{"n_layer": 9, "d_model": 768, "n_head": 12, "n_kv_head": 12, "head_dim": 64, "d_mlp": 3072, "vocab_size": 32768, "activation": "quick_gelu", "norm": "layernorm", "norm_place": "pre", "norm_eps": 1e-06, "positions": "learned", "qk_norm": true, "attn_scale": 0.125, "bias": "none", "tie_embeddings": true, "parallel_block": false, "init": "normal", "init_std_qkv": 0.0266, "init_std_o": 0.0266, "init_std_up": 0.0266, "init_std_down": 0.0, "optimizer": "adamw", "lr": 0.000786, "beta1": 0.95, "beta2": 0.99, "weight_decay": 0.0, "lr_head": 0.00575, "grad_clip": 2.0, "warmup_steps": 428, "schedule": "wsd", "decay_fraction": 0.564, "decay_shape": "linear", "final_lr_fraction": 0.1, "batch_tokens": [131072, 262144, 393216], "seq_len": 512, "doc_mask": false, "train_tokens": 1032000000, "steps": 4392, "dataset": "wikipedia_en"}
MLP neurons of a small language model. Each row is named by its layer, matrix (up: input weights) and neuron, and shows model dimensions 336-463. Each number is 128 + 32 x the weight over its row's rms, rounded and kept within 0 to 255.
After each neuron's rows, "fires on" lists the tokens most often at its 100 highest values on Wikipedia text that the model never trained on. A number after a token or word is its count.

L3.up1601 [136 143 132 175 107 121 191 108 184  88 125 138 152 195 131 163  87 164 104 154  84  94 133  87 141  97 110 143 180 144  91 120 116 109  71 123 120 148 122 160 102 147  91  92 180  72 180 111 137 136 205  66 148 143  73 125 210 118  70 109  99 106 106 134 118 103 186 163 134  94 150 175 139 127 119  70 150 103 123 105 128 142 100 125 166 122 112 114 103 147 151 145  85  57 148 119 102  81  92 104 110 102 106 131 105  47 168 128 127 123 212  92 110  97 114  90  84 132 149 204 149  92  69 108 164 107  94 143]
fires on: " P" 23, " B" 14, " Bl" 11, " L" 8, "p" 7

L3.up2157 [110  88 117 129 130 129 141 157 107 129 117 102  86 124 175 109 115  97  98 104 102 134 134 139 136  95  93 137 159 115  98  70 136 100  28 191 188  85 135 146  69 132 119 122 165 148 157 152  78  92 109  94 181 136  97 121 149 157  90 166 113 145  78  74  96 217  89 146 107 224 186  95 160 113  99 130 163  42 112 167  75 117 108 167 106  83  78 105  98 154 200  98 112 101 109 137 173  95 138 107  82 116 222 117 131  74 115 124 189 153 146 150 121 188 144 102 142 110 177 107 107  94 138 153 132 158 117 113]
fires on: "st" 13, "arl" 12, " pl" 9, " Carl" 7, "rd" 7, "pl" 6

L3.up926 [ 96 126 176 118 141  97 116 148 155 132 143  92 100 202 141 117 165 156 156 151 102  86  74  41 132 128 147 127 177 119 129 131 199 131  95 137 197 172  79 144 126 118  67  88 139  94 232 121 138  84 127 128 140 146  92 103 186 133  96 102 122 128  84 146  64 123  88 122 146 169 166 146 110  91  91 123 123 140 163 128 126 215 132  56 115 184 162  71 201 153 132 169 154 148  84 116 109 108 135  83 138 172 145 134  80 156 123  88 116 160 129 133 111 122 114 139 140 170 151 115  71 132 140 202 126 113 165 118]
fires on: "v" 29, "w" 16, "ov" 15, "av" 14, "b" 9

L3.up2977 [102 128 107 182 130  43 101 129 117 152 121 108 155 123 123 155 141 120 125  93  93  96 175 130 134 119  94 107 147 110 163 138  96 107  60 157  88  82 163  67  76 123 148 109  98 140 140 110 112 178 133 163 159 133 128  92  83 134 113 133 131 188 149 152 114 145 106 178 146 106 114 122 125 170 148  99 106 136 180 132  86 116 153 124  74 115 142 154 144 178 139 181 133  55 149 130 112  98 160 111 143 163 138  47 123 119 157  74 145 176 122 172  97  94 150 109 104 173 113  76 156 101 128 176 122 127 135  92]
fires on: " " 13, " by" 12, ", " 12, "1" 10, " by " 5, " in " 5

L3.up1520 [171 200  86 107 184  94 169 131 137 207 173 121 105 106 119 138 156 150 106 177 113 157 172 125 148 144 106 158 133 162  79 141 166  89 101 136  95  84 126  79 123  71  59  78 148  94 140 153 108 120 172 103 124 109  86 107  56 105 132 117 136 150 104 116 121  79 108 192 126 160 168 143 145 138 146  91 140 211 135 136 181 148 123 100 121  68 148 137 119 148 211 113  96 101 122 139 111 113 142 146 102 127 131 156 149 100 163  63  83 131 133 171 166 142 105 133 121 119 144 149 147 104 123 139 152 134 137 138]
fires on: ")," 23, "\"," 18, ") and" 15, "'," 10, "\" and" 10, ");" 8

L3.up443 [157 159 101 133 112 135 143 131 113 112  95  79  87 186 131  93  97  93 148 129 138 165  86 123 137 130 115 130 125 107 141 159 119  97  79 103 165 149 139 142 106 136  92  86  95 162 111 125 120 126 106 146  92  96  88 115 108 197 166 106 112 129  31 112 143 110 132 147 122 153 138 119 154 173 121 160 150  91 173 116 128 148 140  88 130 137 133 119  87 137 112 147  77 150 143 165 124 103 173  69 129 128 160 118  85 127 105  91 171 121  93 139 139 149 102  66 165 144  78 138 154 102 150 138 155  85 110  99]
fires on: "," 47, " feet (" 6, "2" 4, "39" 4

L3.up1909 [120 167 157 133 179 106 125 123 117 210 123 109 101 119 132  98 138 133 128 129 179  92 132 149 161 112  87 175 169 108 120 171 139 112  95 137 191  99 112 151  91 158 143 128 113 122 172 104 164 120 160  91  86 120  72 117 169 177 133 122 114 205 106  99  54 123 132 180 114 217 137 127 164  99 134 126 210  90 158 111  85 123 128  91 135 104 138 117 152 124 186 108 122 108 107 134 156 120 141 126 130 152 152 132 134 145 106 120 154 204 158 124 109 143 102  86 135 212 107 109 126 110  98 140 104 154 166 193]
fires on: "st" 51, ", st" 16, "-st" 5, "rd" 5

L3.up224 [130 143 103 124 163  86  68 139 179 155 130 108 113 191  88 142 143 118  83 155 129 184  95 104 175 115 146  91 114 122 157 119 145  96  83  86 186 114 203 139 134 129 123 121 117 130 135 126 179 221 111 131 157 127 146  75 121 175 117 115 174 127 122 161 143 154 110 206 151 132 213 133  92 162 181 104 116 164  87 192  66 121 100 108 131 120 122 124  93 118 147  93 139  99 197 113 197  95 124  95  82 139 148 123  97 168 168 163 156  59 129 157 105 149 103 118 114 116 134 100 160 124 122 146 117  94 165 117]
fires on: " | " 32, "36" 5, "S." 5, "56" 4, "18" 4

L3.up342 [ 91 159 160 101 160  91 104 104 122  85 121 213 132  95 149 155 134 125  84 134 121 198  84  93 117  99  66 139 116 100 159 104 177 111 119 186 120 128  88 124 146 155 147 123 155 109 128 174 123 125 131  81 177 183 112 112 131 189 185  53 146 106 144 156  91 206 162 152 160 100 123  86 188 125  61 116 135 189 131 135 129  90 129 120 130 147 109 166 135 149 170 103 135 120  80 150 176 187 138 107 175 103 147  99 112 173  86 157  90 137 151 157 113 153 143 137  74 155  72 157 140 151 124 155  75 124 127 114]
fires on: "," 47, ", V" 5

L3.up377 [140 152 137 200 181 156 149 131 171 159 150 152 134 159 119 157  88 100 168 146 110 136 117 116 114  73  95 100 138  93 184  81 142  88 181 130 115 187 115 101 121 123 107 113  87  80 135 153 148 142 126 137 125 182 208 100 121 156 120 126 128 149 131 110 130 130 111 137 152 128 124 142 137 128 212  85 164 102 110  28 166 155 181 159 122 136 130  44 193 169 172  96 137 118 127 100  94  60 114 113 117  95  56 112 111 116 122 139 102 171 166 152 112 135  49 156 116 128 103 116 155 138 202 106 136 101 106 162]
fires on: " " 16, " and " 13, ", " 13, "; " 7, "2" 5, "es" 4

L3.up2704 [115 168 106 166 166 141 136 107 118  83 193 133 147 145 190  54 159 159 156 171 129 122 139 147  89 147  99 182 149 127 147 139 125 140 110 126 199 160  60 105 151 159 159 108 117  90 115 160 153 138 186 147 132  98 136 111 127 116 108 134 149 144 132 128 116 117  71 183 156 133 137  87 185  85  84 139 116 174  73 150 135 122 109 108  98 135 105 147  67 104 103 142 109  69 130 162  82  95 108 100 101  78 141 157 126  85 154 121 138 137 156 114  98 129 137 136  97 186  63 129 169 185 101 175 150 147  37  74]
fires on: ":" 17, "um" 9, "os" 9, "o" 5, "ii" 5, " v." 5

L3.up468 [ 55 162 130 116 125  46 155 111  88 137  85 154 123 124 120  76  29 125 132  99 131 131 152 123 162 116  80 133 119 144 146 105 174 111 130 141 107 108 171 166 147 109 144 158 118 108 118 105 140 112 133  73 104 151 161  75 147 104 126  99 164 153 118 115 112  80  91 141 139 119 130 133 112 127 175 103 131 160 128 131 115 115  89  96 154 107 128 148  16 151  96 112 152 107 102 134  70 163 150 127 118 182 149 179 150 121 152 140  83 140 111 129 114 102 122 111 129 133 168 156 147 123 146 100 173  95 124 109]
fires on: ", " 20, "–" 15, "-" 7, "6" 6, "0" 5, " a" 5

L3.up126 [149 162 127 202 143  64 111 144  86  93 157 148 147 115 195 149 199 156 157 134  90 190  84 170 154 173 140 140  93 129 131 129 119 124  69 136  99  25 119 149 134 108 162 155 198 121 121 154  67 158 162 133 153 178 144  94 126 210 110 145 127  92 125  99  79 124 144 151 129 148 132 136 147 174 145 115 115 124 146  94 132  87 151 177 154  95  94 148  92 139  86 106 133  85 159 123 107 101 156 132 100 145 178  92 149 109  85 189 121 136  91 101 118 171 166  90 138 159 106 127 134 117 140 165 110 101 154  96]
fires on: "z" 17, "y" 9, "ach" 9, " and" 9, "ich" 6, "k" 4

L3.up2303 [162 163 115 149  95 168 134 111 158 167 180 151 118 118 168 175 167 105 126 130 169 108 143 139 146 124 101 118 119 129 189 104  89 110 109 145 151 153 141  92 107 116  91 141 116 115 151 149  65 211 171  49 136  87 105 109 137 138  96 104 178 158 129  96 138 135 120 143  73  99 113  86 114 139  20  43 137 110  91 176  92 129 121 158 124 131 153 174 124  53 157 134 114 120 113 101 126  87 202  91  96 101 160 124 155 120 117 117 136 145 146 172 149 115 145 115  50 100 118 160 139 161 171 144 134 102 144 145]
fires on: "\"" 74, ",\"" 11, "”" 6

L3.up1752 [132 160 113 117 147 196 181 164 132 163  93 129  79 183 132 115 146 121 148 172 101 103  86 166 139 153 104 108 149 106 144 103 155 106 114 133 186 166 122 163 168 157 103 132 141 128 106 132  88  67 167 138 138  66 163 111 112 116 132 145 143 147 144  98  86  80  47 109  91 190 120 156 137 113 164 103 107 105 122 119 141 160 103  99 130 189 135  57 120 128 215 161 119 146  95 136 128  91 173  83 131 137 194 135 106 128 141 110 116 103 133 138 134 120  61 177 130 190 151 109  96 137 175 151  86  97 120 125]
fires on: "ud" 19, " Rud" 11, "ay" 8, "und" 8, " Kas" 6

L3.up1208 [179 103 156  95 163 175 144 118 184 138 124 139  95 148 139  40 103  67 170 136 143  79 115 114 105 139  99 168 176 107 173 137 134 120 142 107 132 142  79 137 129 137  57 115 140 105 140 167  83 136 111 106 165  81 160 154 158 113 119 128 126 136 100  72 153 123 114 144 156 118 148 167 134 184  52 102 171 110 121  69  90  93 105 164  80  59 170 114 193 158 141 172 119 183 128  93 162 129 123  98 130 181  81 143  91 109 152 104 153 127 133 114 127 111  98 150 194 116 137 132 116  83 114 142 157 112  44 178]
fires on: " L" 22, "in" 13, "on" 10, "ixed" 7, " High" 6, " Men's" 6

L3.up2204 [207 152 132 125 131 184 114 138 164 161 144 102 126 156 147  90 125 167 112 110 196 133  78 146 139 116 174 104  91 171 136 108 192 129 146 152 157 113 113 135 139 113 148  83 144 132 108 122 140 122 120 125 142 136 133 122  89 105  85 104 114 166  91 125 140 119 190 136 140 107 102 144 142 145 116 126 220  85  97 150  72 162 130 159  42 118 123  93 173 153 153 141 111 150 104 127  68 154  96 125 133 121 132 138  88 191 118  73 113 182 128 150 132 173 112 114  89 169 136 106 141  99  88 160  88 120 142 168]
fires on: "ar" 16, "m" 12, "s" 10, "ab" 9, " took" 6

L3.up2590 [137  62  63 196 199  80  86  90 148  84 156 139 102 129 185 153 145 126  99 155 126 173 117 115 128 100 129 145 168 134 104 119 153 103 126  94 141  82 194  87 104 127 148 108 113 137 112 181 166  81 123 163 141 138 100 103 148 199 107  68 171 169 100  64  96 105 135 172 145 122 179 173  84 150 184  98 114  79 122 142 187 162 192 116 114  72 125 141  73 126 221  99  72  99 124 135  87 201 112 130 124 138 126 127 129 131 169  92 134 192 163  89 138 124 127 109 109  81  69 140 115 118 136 130 190 131 116 148]
fires on: " and" 28, ", and" 14, " or" 14, "ing and" 4, "s and" 4

L3.up11 [153  82 119 188 122 130 149 172 117 133 128  86 156 120  98  80 105 125 147 127 158  79 173  98 119 134 118 169 122  95 118  99 112  90 198 115 126 129 103 121 142 159 122  61 167 199 157  98 136 139 173 108 112 106 115 121 139 141  92 127  72 160 154 135 147 178 166  83 123 125 171  92 151 112 142 166 120 178 145 146 147 140 157 163  70  57 117 152 113 132 123  87  64 144 120 139 136  97 122 101 125 109 116 168 158 116  92 118 182 119 143 163 124 148 114 126 128 173 176 167 177  54 133 134  97 106 180 133]
fires on: " up" 15, "erm" 11, "us" 11, "tr" 11, "ers" 8

L3.up357 [158 137 109 120  64 148 103 153 193 145 152 158  98 103 101 113 110 138  63 147 129 116 147  64 143 115 108 167 168 141 161 155 178 109 103  86 111 179 155 115 129 148 133 148 150 141 132 193  98 132 118 146 106  58  72 166 180 163 158 112 145  87 109  38 171  98  93 111 104 131 147 146 113 112 128 140 161 119 155 100 131  97 133 135 122 119 150 172 126 143 114 123 116 175  86 103 148  85 181  92 141 120 135 156  86 101 199 180 136 118 123 157 120 129  71  83 158 158 177 150 139  54 168 203 143 137  59 164]
fires on: ")" 20, " (" 19, "}" 11, " cm" 5, "ium" 4

L3.up257 [113 105 112 164 157 127 106 184 130 159 127 163  72  89 160 144 179 142 154 138 141 144 110 123 156 131 134  76 139 141 174 149 145 106 163  96 143 175 103 125 131 121 127 119 102  92 130 139  99 161 156  71 110 182 135  93 102  95 139 122  91 151 150 113 121 143 155 155  60 150 122 190  95 186 104 139 144 158 132 147 136 180 103 140 140 179 159 116 127  80 187 103  80  95 131 129 112  72 129 110 116 160 115 221 148 159  85 132 118 187 117 131 139 127 165 120 102 138 136 150 147 134 195 141 140 108 156 113]
fires on: " | Y" 15, " what" 13, " -" 12, " | I" 10, ",\"" 9, "ing that" 5

L3.up1907 [121 132 137 167 184 137 101  92 136 149 152 122 139 139 106 160 137 100  96 170 141 110 102 123 120 117 106 150 142 136 136 193 172  86 103 133 111 145 151 148 125 154 160 146 157  83 107 132 111 101 137 118  85 117 101  86 108 185 155 119 127 145  82  88 151  82 154 168 116 122 100  79 132 163 170 129 163 178 143  90 144 134 130  94 129  83 148 171 112 181 181 154  89  87  94 171 143  82 168 108 108 186 177 168  85 174 119  81 114  98 111 105 104 216  69 145  78  97 100 109 108 145 147 156  96 135  95 148]
fires on: "\n" 51, "; A; H" 8, "; D" 4, "|  |" 4

L3.up112 [152  85 138 177 125 187 118 152 131  97 132 169 116 176 128 125 151 158 136 132  90 112 125 117 120 130 118  95 112 142 148 140 112  92 135 149  97  79 100 126  91 142 115 142 140  31 134 111 101 150 126 144 118 104 104 112 155  90 158 154 128  98 122 173 157  96 102 160 125 113 104 155 101 100 119 125  99 100 166  96 140 253 133 102 118 151 116 148  83  58  96 201 122 167 113 124 158 112 137  98  77 123 148 145  26 165 133 145  73  91 151 129 129 120 104 118 144  68 123 125 140 112 140 147 137 128 102 116]
fires on: ", " 24, "." 13, "}^" 7, "e" 6, " " 6

L3.up2721 [ 80 118 185 137 107 125  86 171 170 145  79 111  98 162 179  95 149 116 162 151 147 169  86 154 175  75 136 124  81 191 206 127 108 157 154 141 200 135 176  68 102 129 133 115 110  56 174 165 125 135 197 124 114 148 135 122 143 130 122 122 151 161 115 128 131  76 115 215  99 151 136 124 122 153  96 145 145  87 111 120 156 138 124 104 130 159  91 119 114 123 147  86 149 148 103 111 117  98 142 131 130 154 126 119 159  92 121 101 158 198 194 113 160 130 116 116  60 116 151  65 111 157 148 158 139 145  82 143]
fires on: " " 31, "a " 9, "or " 6, " ;" 5, "ar" 4

L3.up1056 [135 102 153  99 138 131 120 181 157 169 154 102  80 122 152 156 105 114 119 124 146 135 173  81 139 123 121 180 134 107  94 167 133 118 115 149 115 120 127 118 145 111 138  64 103 122 208 118 170 163 152  90 131 130 100 134 174 159 147  87 168 150  89 189  47  77 134 130 124 130 106 194  60 176 155 162 176 122 149 153 129 102 236  52 102 135 137 176 133 110 145 151 100 111 136  86 113 137 110 102 123 150 175 141  79  98 155 107 146  93 147 118 122 145  82 147 139 137 121 115 150  81  55 141  90 161 107 133]
fires on: " K" 27, " h" 20, "st" 19, " k" 7, " m" 7

L3.up610 [189  90 153 119 130 133 179 143  79 110 111 107 149  95 119 146 156 217 144  94 135 167  35 158 158 148 137 124 119 142 159 159 101 120 148 100 134  57 123 143 110 111 130  92 139 145 139 112  89 197 166 116 151 173  79 132 151 157 122 134 201 156 165  78 178 128 128 147 116 102 161 133 122 131 102 105 136 127  88  93 141 100 142  94 133 105  69 119  48 137 154 129 137 110 139 140 141 120 200 115 143 128 212 140 123 129 154 124 164 103 140 133 118 158  91 140  53 108 125 105 155 115 153 113 113 124 140 143]
fires on: "–" 15, "al" 12, "+" 12, "000" 8, " gal" 4, " Gal" 4

L3.up1859 [102 133 120  94 124  49 117 123 151 152 171 125 113 157  84 139 127 136 171 158 136 143 163 114 170  95  86 146 190 167 200  95 162  92 134 142 115 103 108 167 102 150  83 119 116 123 132  95 150 148 136  97 116 115  75 145 133  95 107 105  98  83 105 162  79 170 121 181 103  80 174 163 114 160 120 116 137 185  84 171 178 162 141  94 129 130 115 102 132 143 129 129 109 131 200 125 121  85 146 112 120 165  92  92 140  86 145  92 204 143 150  26  89  94  95 106  85 169 159  92 157 180  98 111 148 132 176 165]
fires on: "0" 26, "\n" 23, " live" 4

L3.up2653 [125 175 120 178 156 102 137 138 180 157 167 127  76 133 152 148 140 133 154 118 134 103 158 152 108 149  96 138 137 128 166  84 140 116 147 194 124 135  98  60 131 159 141 113 185 111  95 176  75 143 158  91 182 109 123 107 158 138 113  88 133 148  95 142 103 112 161 209 141 147 104 151 161 134 170 141 162 154 155 135  82 174 109 162 102 137 137 158 177 151 180 134 138 122 120 140  97 129  97 126 103 124  79 113 152 166 160 106  95 158 130 139 140 108 159  97 120 120 150 172 165 104 151 138 182 164 139 107]
fires on: ", " 47, " " 25, ": " 9, ":" 4

L3.up2723 [161 150 146 126  85 127  89 200 129 156 128 158 168 132 152 102 121 125 114 115 165 138 136 144 183  92 100 161  92 153 124 129 101  99 130 177 123  92 138 161 114 106 126  70 162 168 150 129 173 176 177  46 112  96  94 104 100 153 156 163 135 144 120 109  96 151 129 144 117  97 107  92 129 151 151 108 156 179 167 118 135  94 173 135 128  49 172 146 166 160 108  86 172 144 109 145 125  88 129 109 136 160 135 115 140 104 130  95 129 185 132  76 129 172 122 104 102 150 150 147 161 130 168 155 122 119 175 118]
fires on: "0" 52, "/." 6, "-b" 5

L3.up1182 [137  88 102 189 146  95 111 126 138 118 143 150 102 100 150 110 192 165 149 215 130  72 127 127 138 139  59 180 145 133 135 170 119 113 128 137 129 149 125 111 136  69 113  61 118  99 181 143  88 161 143 179 157  98  86 131 106 118 107 132 117  84  94 158 171  99 143 176 135  58 119  93 100 149 158 139  66 141 124 115 205 161 142 187 149 108 112 101  85  99 107 147 137 129 127 157 122 140 134 143 113 147 105 135 141 110 197 122 116 159 149 150  97 109  69 129  90 156  77 100 148 122 112 172 154 135 117  89]
fires on: "-" 49, ";" 10, "lor" 4, "+" 4

L3.up1276 [ 58 109  74 123 180 139 158 122 106 103 105 173 134 112 152 159 116  93 112 179  96 154 187 132 141  90 120 146 193  95 117 120  87  91  88 110 125 159 120 147 104 162  65  74 130 144 132 116 145 122 161 106 156 166  65  83  92 129  86 133 151 127  88  96  93 158 157 164 126  87 145 146 129 119 152 106 100 114 130 125 148 218 109 144  56 126  94  70 130 140  86 121 141  91 136 108 105  81 108 108 103 133 155 189 180 172 120  93 160 137 111 145 146 174 115  94  95 165  91 126 148  92 156 196 124 132  91  78]
fires on: " at" 19, " Par" 12, " Tr" 9, " tr" 8, " at the University of" 5, " equ" 4

L3.up1741 [ 92 184 111 137 111 151 140 146  96 203 162 159 133 164 172 128 171 115 108 195  88 118 129  96 120 106  97 178 158 143 193 104 125 111  84 148 163  64 121 119 135  66 128  89 107 114  88 107 108 149 141  87 178 117 152  77 139 165  56  87 135 169 140 127 115 120 123 167 124 103  99  69 112 160 129 159  90  85 106 140 104 113 159 101  38 121 101 204 123 128 185 176 159 106 136 168 146 109 145 152  97 119 178  91 121 111 134 141 122  79  89 133 141 180 130 157 128 150 124  61 135 117 146 131 127 134 144 131]
fires on: "\n" 46, " [" 15, " |  |" 8, " At the" 6, "\"" 5, "\"." 4

L3.up60 [152 128 156 141 145 100 182 114 122 189 151 114 139 205 158 154 126 184 120 132 102 111  83 104 156 147 124 182 170 140 104 151 110 133 153  85 145 194 167 146 114 101  81 113 174 160 161 160  59 150 121 126  84  68 170 116 100 175 142  83  63  88 141  75 103 140 152 137 122 108 189 131 185 139  98 143 201 130 135 121 165  88 143 113 126 123 111  44 104 166 107 120 119 130 119 149 101 107  70 113 140 143 114 113 180 101 148 134 113  86 122 184 145 136 145  67 119 209 146 160 180 116 114 173  98 117 101 147]
fires on: " West" 12, "| Turnout" 12, " sed" 8, "ur" 7, "aur" 7, "es" 5

L3.up1445 [174 113 176 159 180 102 103 143 149 133 134 138  80 183 104 133 157 120 184  94 165 127 146 137 128 108  55 112 162  64 158 129 135  90 173 119 210  89 170 144 131 181 115  69 174  67 147  97 113 142 176  65  51 155 193 110 181 170 106  96  87  87  93 121 137  82 132 158  84 136 128 126  78 147 111 114 118  85 153 126 110 125 156  95 186 186 163 144 109 158 108  81  96 141 166 133 121 114  98 131 107 143 127 131 115 116 141 106 132  64 122  96 136 109  56 162  90 140 128 145 116 138 137 118 153  89 120 153]
fires on: "\n" 26, " " 13, " through" 8, " de" 8, " o" 7

L3.up2811 [114  50 187  91 101 148 109 119 122  67  98  75 112  87 100 132 110 179 127 121 117 106 186 104 225 160 104 120  76 146 106 143 100  84 104 174 162 161 111 115  85 181 139 129  94 104 142 134 125 138 224  92 124 144  99 132 167 135 125 167  97 108  83 159 127 157 170 178  94 119 152 147 160 185 150 150  97 161 151  70 120 192 163  97 161 115 120  68 103 103 197 102  89 133 167 131  90  97 116 103 137 119 130 135 154 129  87  71 125 121 219 103 141 149 207 125 144 175 116  66 162  72 130 105 130 123 139 152]
fires on: ", " 30, " No." 11, " " 10, " non" 6, "/." 6, "^{(" 5

L3.up767 [133 135 126 180 151  96 101 118 170 129 148 145  99 144 135 101 144 150  96 122 113 133 131 125 169  90 106 132  82 131 108  85 114 137 129 152 164 100 147 120  83  64  85  96 119  92 172 171 152 133 196 116 174 156 144 107 159 137  75 108 169 149 105 111 134  88 108 100 107 137 134 164 126 191 145  97 120 155  98 142 134 140 128 131 164 135 142  99  36 142 130  83 141 104  90 131 135 123 132 125  92 116 108 123 109 129 151 118 125  59 155 117 138 122 146  92 136  96  80 145 128 141 113 135 138 149  82 145]
fires on: " and" 33, " and " 6, ", and" 5, " and T" 4, " and P" 4

L3.up59 [199 139  90 180  57  89 157 127 165 140 198 157 120 131 153 143 138 171 101 130 134 130  81  93 131  77  94 160 151  59 170 152 120 127 112 125 147 175 102 121 132 101 121  80 177 148  74 170  60 124 127 146  97 158 138 140 112 140 135 145  87 137 106 156 120 172  94 145 108 189 149  92  95 148  50 121 221  69 146 195 150 157 123  87 109  76 131 163 153 139 109 137 136 158 108 155 104 132 158 105  76 173 107 108 145 115 171 118 130 140 114 126 107 148 129 107 143 119 160  96 119 182 134 205 147 106 154 105]
fires on: "\n\n" 34, "2" 18, ")." 15

L3.up2546 [163 141 146 110  89 190 100 171 162 119 149 168 112 108 154 125 189 123 148 123 131 136  57  82 172 109 116 135  99 170 151 130 147 113 167 107 135 154 145  85 182  96 115 132  84  74 171 111 126 137 165 105 108 113 172 108 105  85 154 156 158  94  68 176 125  65 108 117  82 169  68 103 151 112 132  95 199 142 161 160 161  85  86 131 169 115  77 113 145 187 101  72 112 135 131 186 182 170 175  93 114 116 163 151 117 165 165 131 127 112  98 139  91 165  63  94  81 107 120 121 101 154 168 129 154  84 168  77]
fires on: "\n" 50, "." 11

L3.up93 [133 126 175  93 139  95 137  83 137 107 200 122  65 131 135 158  71  56 152 110 112  66 172  70 112 125 144 182 159 101 165 164 143 118 140 146 196  86 116 106 134 141 109 113 101 140 115 134 119 126 154  61 144  89 162 122 111 133 104 137  81 162 146 133  88 123 166 149 104 140 156 151 124 156 124 102 186  60  86 144 130 134 143 108 101 169 100 144 125 123 154 170 100  79 189 150 101 171 101 115 109 157 116 156  64 128 171 129  94 146  88 137 131 119  99 114  81 133 135 133 147  86 163 171 156  82 130 130]
fires on: "in" 14, "ic" 14, "o" 10, "u" 8, "en" 7, "on" 5

L3.up880 [103 129 156  99 124 122 139 167 165 169 139 157 113  83 116 109 180 171 147 148 104 112 149 149 156 134  80 175 188 162 132 155 181  79  99 129 103 161 145  89 153 104  89 146 109 132 110 103  76 180  98 153 124 117 106 125 125 106 118 100 152 119  76 163 119 117 141 164 172 138 166 139  99 152 186 100 113  79  81  94 130 152 125 150  94 152 162 182 120 163 151 159 110 113 137 148  84 110 117  91 125 137 149 123  76  63 130 135 117 107 160  98 136 151 128 145 132 108 151 122 121 132 133 128 161 135  96 131]
fires on: "; " 29, " | " 16, ") | " 15, "0" 8

L3.up986 [172 102 121 196 120 103 153 125 115  95 137 127 152 174 138  73 104  82 129 100 159  76 152 112 222 130  70 137  83 116 142  78 108  73  94 165 117 103 155 102  81  98  89  82 141 106 116  93 119 181 134  69 122 171 161  98 114  79 129 108 163 178 137  99 129 138  37  98 103 157 111 116  90 161 191 106 140  71 118 108 158 171 104  91 157 131 130 109 107 147 162  76 105 113 119 162 129 162 110 120 106 162 156 117 106 146  83 125 136  55 177 122 137 102  92 110 128 182 166  55 151 128 183 152 151 115  95 178]
fires on: "–" 52, ", " 10, "-" 8, "^{(" 5, "6" 5

L3.up2568 [118 185 109 136 149 120  76 173 128 145 157 147  91 212 141 144 129 101 163 202 118 121 156 147 108  92 120 110 179 119  94 102 171 121  70 205 181  80 153 152 144 100 174 112  95 156 136 129 109 198 152 119 111  77 126 144 193  98 116 152  76 186  95 186 138  91 145 140 106 209 148 182 148 145 144  79 146 108 126 138 119 118  93 124  82 132 161  96 144 103 163 143 147 136 120 106  79 114 100 109 142 117  89 134 169 116 152  76 146 114 180  91 172 141 130 103 105 128 137 124 117 113 121 212 166 107 111  80]
fires on: "om" 19, "ar" 16, "k" 6, " of" 6, "o" 6, "h" 5

L3.up2071 [115 160 117 206 104 122  58  90 130 141 123 111  53 210 170 157 102 120 113 105 121  78  89  51 146  94 165 130 131 117 173 118 139 107 139 101 136 100 160 173 151 124 141  50 156 133 172 100 167 171 132 145 137 124  80 108 129  73 131  78 194  57 131 126 128 123 123 146 117 179 128 159  92  96 123 123  87  99 123 198 170 214 122  90 123 105  59 194 130 149 128 222 150  46 132  90 215  97 127 108  92 159 164  98 116 144 114 145 115 122 160 131 117 134 168 116  86 142  94 153 109 164 106 134 142 121 146 100]
fires on: " " 46, "S." 5

L3.up621 [110  71  98  74 157 125 137 117 114 175 171 176 160  98 119 108 150 140  84 162 143 104  92 113 141  85 147 154 142 144 150  72 101  96  84 115  95 129 150 147  62 134  96  34 176  87 161  92  88 109 165 139 181 155  63 142 105 124  56  90 182 157 155  88 171 112 122 142 149 112 123 128  93 168 102  96 127 132 113  97 152 123 114 127 149 104 103 129 138 202 149  64 129 171 141  92  70  62 159 104  62 134 161 124 176  70 192 149 155 134 169 120 132  74 124 134 106 163 132  99 116 136 134 190  82  82 102 130]
fires on: " al" 14, " de" 13, " el" 7, " at" 7, " Al" 6, " at the University of" 5

L3.up2184 [ 70 165 132  66 117 126  83  77 101 217 153 163 157 152 115 137 124 148 122 162 137  78 109 140 121 110 149 213 147 156 130 152 171 114 125 229 165  57 149 132 142 112 206 142 136 122 164 141 102 130 145 141 182  98 166 146 125  96 151 105 135 155 132 189 110 182 156 158 103 126 117 128  89 137 126 140 124 141  72 182 146  85 115  99 109  50 140 151 151  83 150 139 138  54 115  97 165 199 138  89 119 106  61  89 113 120 145 123 126 129 125 189 147 137 144 111 117 106 139 123 111 169 134 149 105 114  90 126]
fires on: "\n" 37, "        " 10, "15" 4, ": \"" 4, "08" 4

L3.up2256 [116 145 180 116 125  79 140 131 121 117  84 161 126 182 135 115 135 117 125 106 144 132 143 119 117 154 155  93 105 100 174 178 138 144 150 135 113 153 144 125 142 130 119 134 142 141  83 128 159 208 182  99 133 100  99 159 119 107 139 102 130 147 142 154 104 149 156 154 153 132  96 115 134 119 146  86 120 132 146 158 119  97 149  94 191 134 168 169 157 143 171 149 115 160 129  89 152 150  97 133  96 144 148 171  98 118 102  96 122 108 125 174 113 111 154 157 103 139 179 170 131 134 128 144 159 104 114 156]
fires on: " | " 28, "ut" 7, " |" 6, " (w" 5, " individual" 4

L3.up2584 [154 162 132 109 127 114 168 149  82 108 130 111 123 208 138  51  91 152 141 116 127 163 199 139 127 148 146 152 134 151 177 101 116  99  76 131 137  94 146 118  45 148 128  99 142 153 122 162 105 190 100 155  88 118  88 148 158 192 111 122 119 130 140 126 103 143 186 162 129 111 142 172 152 151  64 135 176 149 124 108 120 125 134 185 125  68 113 114 164 110 115 123 104 144  69 144 111 173  89 133 108  96  57 107 107 206 161 119 139 151 210 175 122 154 141 116 105 124 133 127 109  99 175 157 103 105  95 145]
fires on: "m" 33, "s" 8, "h" 5, "w" 4